config.toml
num_hidden_layers = 8
num_attention_heads = 4
num_key_value_heads = 1
head_dim = 64
norm_place = "pre"
norm_eps = 1e-05
positions = "learned"
tie_word_embeddings = true
parallel_block = false
init_std_qkv = 0.0198
lr_mult_o = 1.5
batch_tokens = [16384, 32768, 49152]
max_seq_len = 1024
doc_mask = true
max_steps = 6018
MLP neurons of a small language model. Each row is named by its layer, matrix (up: input weights) and neuron, and shows model dimensions 192-255. Each number is 50 + 12 x the weight over its row's rms, rounded and kept within 0 to 99.
A block is one neuron, or neurons of one layer that tend to fire together. After each block is what it responds to, as a language model described it from the Wikipedia text at the highest values.

L3.up228:47 59 51 59 48 58 48 29 44 48 66 68 45 53 43 37 37 49 62 54 59 44 38 56 31 49 33 61 47 57 60 53 52 57 87 34 40 36 34 53 33 46 41 38 61 63 53 34 49 40 68 65 85 36 53 40 33 55 49 48 34 47 62 54
Description: Pipe or semicolon cell separators late in rows of sports statistics tables, plus "of" after "one", "number" or "List" (one of the, number of).

L3.up887:43 35 45 59 61 29 67 48 67 60 46 43 33 42 39 40 41 69 42 66 47 48 56 36 71 56 43 46 64 58 19 46 64 58 33 60 46 28 57 62 55 54 70 52 33 54 42 51 49 58 71 39 62 64 50 35 39 74 30 48 42 24 39 27
Description: Punctuation or connectives ending a complete clause where more follows, often a comma, then "with", an opening quote, or a semicolon (e.g. "season, with").

L5.up43:34 50 58 54 54 34 53 54 42 51 52 42 47 74 39 53 45 49 47 64 33 49 62 29 55 66 50 62 41 47 46 49 64 56 47 61 20 65 31 50 60 53 58 60 39 22 41 38 31 42 55 50 51 65 67 27 44 29 41 46 47 52 48 76
L5.up343:42 45 32 61 55 51 58 48 37 54 77 46 62 37 53 50 55 67 45 58 76 62 40 38 42 50 38 38 33 66 50 43 18 42 62 47 44 41 50 48 65 58 55 63 28 55 51 52 23 37 54 40 54 41 63 51 44 56 49 43 74 61 33 54
L5.up404:37 56 46 46 50 43 65 29 44 24 40 53 43 68 38 62 47 61 34 53 63 56 44 34 54 45 36 66 37 56 58 48 41 43 60 43 43 59 45 35 44 44 58 39 46 58 21 23 53 26 50 40 73 39 28 49 45 39 50 52 53 61 50 70
L5.up422:53 28 60 45 49 35 65 43 51 54 52 57 30 48 43 34 46 49 54 53 44 49 41 55 62 56 47 55 49 49 30 24 23 37 69 41 50 34 46 52 55 41 42 42 45 60 51 62 64 38 38 25 53 68 41 38 38 52 27 60 68 53 33 76
L5.up492:40 38 52 29 53 67 76 50 66 30 46 37 47 82 45 63 33 51 28 35 43 52 57 59 50 53 44 69 54 52 52 49 54 33 56 48 34 45 69 63 51 52 42 33 63 62 59 25 56 24 64 60 54 42 55 51 41 36 53 44 57 50 75 45
L5.up518:62 44 73 49 35 47 55 73 23 49 62 48 68 41 25 66 21 63 56 66 54 58 37 62 49 58 49 54 67 72 30 41 49 48 59 37 42 63 43 58 68 42 62 50 36 54 64 52 60 23 55 35 47 40 44 51 71 52 44 44 62 40 53 66
L5.up601:56 43 44 38 54 52 78 55 56 52 40 57 53 56 58 43 50 63 41 45 65 59 37 56 65 59 51 34 36 58 42 42 34 54 47 51 36 48 23 61 55 57 51 49 48 44 50 28 54 41 47 58 58 21 35 47 55 58 44 52 53 60 40 55
L5.up910:54 46 60 52 66 46 56 38 73 60 43 39 56 50 65 32 34 48 58 44 56 56 52 71 41 28 42 54 64 43 43 60 46 54 64 62 44 34 71 45 70 43 52 49 32 54 49 65 45 62 64 64 57 51 21 44 56 44 56 55 75 84 38 61
Description: Digits, separators and blank cells in wiki stats tables (league standings, vote counts, e.g. 67, 0.667, 18), plus mid-word fragments like spl-it, num-b-ers.

L3.up905:43 64 49 40 47 34 51 57 60 55 67 49 46 32 50 45 56 61 57 48 35 38 32 42 48 49 35 40 67 48 36 51 51 52 31 67 32 48 33 48 55 42 45 55 55 57 50 51 55 43 49 43 65 55 40 41 40 48 77 58 45 54 31 68
Description: Conjunctions, relative pronouns or sentence-initial "The" right after a comma or period that open a new clause, such as ", but", ", which", ". The", ", while".

L3.up133:45 51 47 72 57 39 68 58 64 53 69 56 45 65 72 51 55 70 38 28 56 67 39 66 56 63 67 45 47 72 57 44 47 46 49 41 52 42 35 54 55 42 20 41 48 52 46 51 54 85 51 43 47 45 54 51 46 77 32 62 34 35 39 43
Description: Mostly the preposition "of" right after a noun or name, e.g. "length of", "growth of", "Erasmus of"; also "also" in "See also" headings and final pieces of split words like Pripiet, Macclesfield.

L5.up61:29 66 42 69 52 54 51 49 51 37 60 39 59 31 36 32 61 48 39 60 47 48 44 39 52 62 52 39 46 44 69 36 60 52 52 40 47 56 75 54 50 43 52 79 60 59 31 40 60 40 53 41 52 65 40 42 56 48 46 39 43 51 54 52
L5.up78:34 59 46 43 43 48 55 66 36 44 49 57 51 31 48 68 61 52 40 74 31 58 34 23 43 52 26 53 51 50 42 52 43 58 50 56 56 35 46 32 48 31 43 50 64 48 50 78 51 45 65 48 58 51 29 48 39 47 30 35 65 40 46 48
L5.up334:41 48 63 61 72 55 56 66 45 57 53 39 47 46 51 44 54 46 42 59 32 55 22 49 57 26 72 41 60 68 62 35 69 50 39 52 53 65 36 55 41 46 50 59 56 60 51 40 37 50 55 64 49 48 43 45 42 49 48 47 79 48 51 59
L5.up561:63 58 48 51 34 47 24 74 67 42 54 40 41 43 49 42 38 61 41 36 53 37 49 36 70 26 46 55 51 60 51 58 47 40 56 35 53 19 50 44 67 45 50 56 47 50 34 42 36 45 58 43 52 48 53 59 25 52 56 43 84 39 40 67
L5.up577:44 37 62 46 35 65 54 52 36 64 56 41 53 52 52 40 48 48 42 41 44 52 38 37 44 75 55 61 50 46 46 41 66 48 49 56 26 51 51 43 50 63 60 49 41 56 63 41 68 39 51 40 49 64 46 49 24 56 31 26 48 47 39 50
L5.up591:41 58 44 44 59 40 56 58 59 67 57 47 54 73 36 66 39 48 46 42 44 46 25 47 36 83 48 49 44 28 60 62 52 70 46 54 36 44 53 70 48 85 47 45 57 38 53 39 81 60 42 33 47 57 40 57 33 50 57 62 33 45 59 57
L5.up718:47 41 64 48 48 43 51 49 62 50 45 45 66 49 41 40 48 62 46 48 49 42 56 58 48 60 20 49 31 54 30 46 67 56 62 36 38 44 64 37 44 58 28 79 60 58 42 66 56 50 55 31 71 39 32 54 64 28 41 42 45 48 56 45
L5.up792:26 44 49 30 38 70 52 50 40 44 46 58 72 52 59 59 41 54 42 36 50 39 57 45 61 39 39 58 56 42 37 31 44 59 49 54 43 34 60 39 68 55 30 70 63 63 47 55 53 40 40 42 46 51 46 40 32 63 39 45 72 45 48 36
Description: Commas ending introductory phrases (In 1998, However,) and subordinators like whom, when, where, if, though, where a clause subject such as the or he comes next.

L4.up90:51 24 45 59 62 52 83 53 65 52 47 85 62 56 57 56 52 18 52 52 42 51 39 49 48 69 35 61 47 48 52 49 63 51 22 65 37 54 57 43 21 58 50 31 48 40 57 42 48 43 54 47 35 54 52 64 30 40 50 59 65 50 29 59
L4.up116:29 34 48 42 59 58 32 37 35 46 42 52 55 45 69 65 33 53 54 53 55 51 32 57 74 54 36 66 62 61 54 45 50 70 49 77 60 55 53 60 54 49 18 49 77 46 41 59 59 46 45 30 39 54 46 65 46 43 51 44 69 50 62 51
L4.up118:48 60 51 39 62 34 43 32 72 53 65 55 49 43 41 62 66 32 29 41 61 61 45 72 39 37 61 51 51 56 37 39 77 63 55 85 51 36 46 34 63 30 43 46 52 65 54 55 44 47 63 50 24 35 41 65 44 35 44 37 43 49 65 47
L4.up427:49 40 50 26 62 40 67 40 66 41 26 56 57 59 44 51 49 61 50 45 51 55 58 36 28 69 42 41 63 70 31 43 46 63 44 38 58 64 55 46 50 63 55 21 79 60 53 39 52 62 66 52 76 55 27 65 56 63 55 66 66 41 27 56
L4.up665:61 39 48 63 64 47 55 37 57 58 31 45 62 31 43 41 37 41 40 51 61 49 70 50 68 49 19 35 47 63 48 64 46 37 55 60 47 56 34 35 56 52 41 65 43 53 39 56 50 54 31 50 64 47 37 33 57 69 54 48 70 59 57 62
L4.up846:40 42 59 58 49 61 28 74 61 41 42 32 43 74 36 57 48 48 37 46 69 45 46 58 38 58 57 57 43 49 53 65 64 60 49 40 43 51 52 62 52 43 47 45 48 61 45 39 48 36 47 45 48 45 69 57 40 39 54 33 55 50 54 39
L4.up851:46 58 49 35 71 30 41 52 59 39 22 59 53 65 43 47 51 47 52 38 48 42 47 46 55 47 28 45 69 61 50 61 48 66 31 54 52 26 55 49 41 37 56 43 51 64 75 57 54 64 47 51 48 50 33 51 44 73 42 34 41 50 46 74
L4.up978:49 50 52 38 57 33 49 44 49 30 44 47 48 44 45 40 66 24 39 43 76 35 45 37 58 47 54 68 73 75 42 65 66 53 45 56 30 62 66 60 46 67 42 44 58 49 61 64 72 44 42 68 51 47 44 60 56 33 38 26 47 53 34 77
Description: Fires at clause-joining points after a comma, on connectives such as although, but, which and however, and on digits after a thousands comma (12,000).

L4.up246:29 47 48 61 42 53 55 32 48 47 62 29 55 72 27 64 57 47 56 42 47 47 33 64 46 51 41 61 43 63 52 62 54 41 53 61 56 29 57 41 39 60 40 48 24 70 42 36 38 54 46 43 54 43 74 26 47 41 55 57 38 58 39 60
L4.up270:58 53 45 52 40 77 50 47 54 49 53 48 41 67 54 38 43 73 31 45 55 56 32 60 38 55 57 64 63 73 41 41 57 52 48 43 64 46 52 56 47 43 69 43 60 46 49 79 48 47 55 56 52 60 67 50 51 65 44 48 38 44 56 38
L4.up430:47 62 41 54 60 41 65 55 60 44 43 76 40 50 48 41 25 58 53 57 64 50 51 54 48 60 47 53 33 48 50 63 34 36 55 32 35 52 50 63 65 69 69 22 68 67 40 42 27 57 64 37 64 29 47 61 41 50 52 42 55 56 43 72
L4.up505:54 55 61 49 52 49 38 58 55 44 52 46 51 43 53 32 56 53 68 44 69 60 55 73 51 43 28 82 54 69 59 72 49 41 61 48 39 67 25 41 56 61 47 72 47 64 45 61 56 42 54 30 63 57 75 38 57 28 46 38 44 20 55 52
L4.up806:63 58 42 47 49 59 65 52 50 63 39 42 48 61 49 35 39 57 49 30 45 43 51 35 61 77 45 54 62 51 51 39 43 46 79 33 62 43 23 52 60 29 59 47 72 60 47 65 72 52 60 53 35 49 55 48 43 56 52 40 59 45 60 39
L4.up906:79 71 37 63 24 54 69 40 67 57 51 48 41 58 49 55 39 32 60 34 57 52 11 47 46 61 48 58 45 65 59 42 48 39 33 45 55 53 61 45 49 61 62 40 64 51 46 40 64 73 60 47 54 49 47 51 22 43 56 67 23 51 52 44
L4.up928:48 32 27 57 47 39 81 62 45 66 66 41 49 43 39 30 42 51 51 57 42 41 39 37 40 58 40 48 57 63 45 54 45 45 52 62 57 50 60 53 40 63 49 54 54 45 55 55 52 46 46 79 76 41 50 49 38 49 59 56 45 50 45 46
L4.up950:44 57 65 53 47 43 51 53 67 40 50 52 20 45 26 65 39 70 45 50 49 45 35 75 51 48 44 80 44 61 39 68 47 35 59 51 34 47 54 31 34 60 33 50 64 60 53 60 35 51 56 58 54 49 40 52 49 30 27 63 30 64 54 35
Description: Pipe separators and cell starts just before the last column of a wiki table row, e.g. before Qualification, Length, Total or a row's final score.

L4.up10:53 64 47 52 56 45 39 53 85 52 52 68 68 68 69 55 56 52 27 31 45 60 62 56 37 61 43 40 45 48 59 48 41 49 49 53 39 38 39 24 56 38 28 49 44 46 39 68 20 37 51 48 48 46 48 31 43 45 50 47 52 47 36 35
L4.up153:51 45 45 67 46 49 44 61 52 47 39 43 50 56 53 39 47 48 54 39 31 52 46 60 44 51 71 78 48 38 36 66 66 44 34 33 59 58 50 77 48 54 51 70 66 57 25 48 59 54 62 73 49 43 52 43 51 62 56 56 35 26 46 46
L4.up240:50 55 54 45 46 39 62 73 57 65 61 32 24 44 56 41 43 71 42 70 55 65 55 53 55 24 52 68 40 37 39 47 49 67 31 15 42 58 38 54 55 57 50 56 42 43 48 50 44 57 51 63 67 39 30 55 44 64 33 61 40 60 38 56
L4.up316:59 34 54 50 72 47 56 43 55 54 35 47 23 58 50 59 42 59 48 72 55 65 50 22 26 49 47 42 43 43 55 39 49 39 53 14 39 56 72 46 48 56 67 45 57 84 50 65 45 59 64 66 55 36 54 42 68 47 47 54 35 36 50 54
L4.up373:27 48 50 33 66 63 59 53 57 49 43 47 38 54 49 42 64 45 45 51 43 43 40 66 39 63 63 48 45 53 53 51 49 14 58 44 37 53 83 61 46 43 68 36 35 63 62 49 35 65 69 58 58 45 54 38 54 69 51 55 41 13 41 41
L4.up659:42 45 40 60 87 58 50 50 51 51 61 62 52 44 48 65 44 50 39 53 67 57 61 42 48 51 54 69 37 49 48 39 33 41 56 48 35 27 41 47 51 23 40 60 53 44 46 52 60 46 47 47 47 64 28 64 69 62 36 39 74 39 54 76
L4.up751:50 72 79 36 60 38 47 35 60 34 35 59 37 59 74 33 77 57 51 65 32 51 54 48 53 49 32 50 45 57 33 54 29 45 46 58 34 60 52 29 43 45 61 49 49 52 56 50 46 68 70 39 42 26 70 40 41 68 45 35 46 73 26 61
L4.up971:43 69 46 40 57 29 46 55 66 44 40 57 43 40 50 56 64 44 41 43 46 63 42 55 47 60 69 57 35 61 48 48 50 72 35 36 63 63 68 41 64 74 38 41 46 54 56 64 58 58 66 55 60 26 29 56 73 68 40 67 44 59 28 70
Description: Commas (often after a closing parenthesis or quote) that end a complete clause, before a continuation like and, which, with, but.

L4.up184:54 51 57 65 30 37 49 78 43 44 42 54 62 49 67 58 54 51 23 37 34 41 51 26 57 51 54 55 58 43 37 36 45 50 60 44 62 58 55 63 47 34 39 64 82 62 55 60 58 44 49 48 61 47 40 42 58 29 63 48 50 20 50 64
L4.up196:51 55 55 68 49 45 50 51 53 47 21 51 53 34 56 53 45 27 43 46 39 42 44 47 71 24 49 66 47 74 36 75 55 58 50 40 46 44 48 56 55 72 37 54 29 66 42 75 43 30 48 60 37 42 72 60 64 31 47 67 37 57 44 55
L4.up293:55 45 64 49 73 39 37 45 51 64 50 51 58 60 36 50 59 61 61 54 67 51 57 38 65 39 44 47 55 62 52 60 54 46 35 42 69 74 41 44 53 35 48 67 48 62 38 48 55 46 40 72 57 46 57 42 31 50 60 29 67 56 51 58
L4.up429:21 62 44 37 67 37 61 45 63 48 63 58 69 63 52 57 62 40 66 59 74 29 29 29 52 57 43 41 50 50 63 46 47 75 49 30 49 57 30 48 69 40 36 48 45 49 54 39 60 25 62 20 54 53 54 37 39 41 42 50 38 52 45 62
L4.up575:48 61 40 39 58 68 46 62 23 28 82 47 63 53 52 51 52 62 45 32 61 31 39 45 56 58 61 48 51 63 47 52 36 28 62 47 48 53 53 50 74 47 57 46 41 54 45 40 66 47 32 35 45 43 48 33 14 41 49 49 52 31 31 40
L4.up584:41 63 42 37 52 63 51 49 54 50 32 62 54 50 54 59 49 54 55 49 63 35 41 40 68 70 36 54 44 67 54 29 27 40 53 47 45 54 13 44 52 59 52 44 61 42 53 53 44 60 77 44 45 52 69 39 50 51 75 18 53 35 54 40
L4.up692:66 49 43 50 50 28 76 65 65 42 66 56 53 66 51 57 63 57 53 51 38 33 36 59 43 70 35 72 48 50 61 45 40 34 38 30 29 30 56 41 66 56 36 60 49 56 47 45 46 71 61 47 25 56 26 36 52 43 35 47 43 48 54 52
L4.up702:48 40 43 56 53 74 41 79 54 59 36 35 74 53 56 51 41 59 63 55 36 48 56 43 45 36 64 32 48 47 32 69 49 44 67 62 55 71 58 70 56 46 50 49 43 73 30 60 39 44 45 52 63 44 27 47 65 27 40 54 60 70 39 56
Description: Mid-word "il" pieces, as in sim-il-ar, ph-il-osophy, stab-il-ization, and the word "of" after a noun (one of, budget of, Pale of).

L5.up114:55 09 54 45 58 38 27 68 39 41 40 42 58 32 52 54 58 53 39 50 53 63 61 55 54 36 40 56 20 58 46 35 55 62 60 44 43 61 51 66 23 49 44 40 41 49 70 60 65 60 45 47 47 77 44 38 38 41 59 49 68 46 42 58
L5.up245:68 47 62 50 52 31 57 58 52 35 34 51 67 51 46 53 54 38 36 46 73 63 42 44 36 61 47 57 52 34 53 50 51 46 50 59 42 42 69 68 35 44 58 38 56 39 54 61 75 56 35 53 43 48 62 22 41 47 43 50 48 66 61 35
L5.up461:60 50 67 49 33 34 60 59 51 38 52 65 47 37 74 50 41 75 42 38 54 61 50 66 44 43 46 50 44 56 63 67 51 39 40 66 16 49 36 69 53 55 52 72 48 39 59 42 65 66 55 44 47 36 45 50 53 53 33 44 49 50 43 58
L5.up529:45 57 60 61 52 45 70 56 45 46 33 50 63 43 44 55 67 76 31 39 46 39 38 35 45 53 46 60 07 52 54 60 62 67 46 41 36 65 64 55 48 26 45 71 34 60 35 59 52 52 49 72 48 52 37 37 55 42 38 57 35 59 46 66
L5.up553:45 41 42 65 73 54 53 36 48 62 38 68 73 47 47 43 59 27 32 51 33 57 28 39 36 39 48 61 44 49 73 48 52 47 50 45 67 52 50 82 42 39 65 39 44 36 48 43 62 19 32 50 65 41 41 50 48 45 51 61 60 46 45 68
L5.up604:59 44 57 52 70 42 54 35 63 53 51 41 62 49 35 32 34 44 38 30 49 53 53 24 48 42 51 55 32 24 57 71 56 50 43 44 44 71 34 72 33 43 55 64 54 60 39 41 52 48 41 39 67 42 65 38 73 30 35 39 18 64 45 43
L5.up674:55 37 60 38 46 25 57 53 42 52 55 41 50 51 65 51 42 45 29 40 28 65 65 54 47 32 65 58 61 36 34 64 47 38 44 19 50 38 46 52 38 36 51 82 33 43 63 56 55 56 49 32 51 73 53 37 54 59 40 56 62 47 65 38
L5.up728:56 70 57 57 68 30 74 53 54 35 33 52 60 28 51 28 47 44 26 45 35 78 64 53 62 30 28 42 42 54 34 58 63 62 63 48 47 34 62 48 46 32 61 26 38 53 73 67 43 42 54 45 47 30 56 38 66 48 57 46 43 45 50 50
Description: Commas ending a complete clause or noun phrase before an add-on (which, including, scoring), plus "also"/"not" right after "was".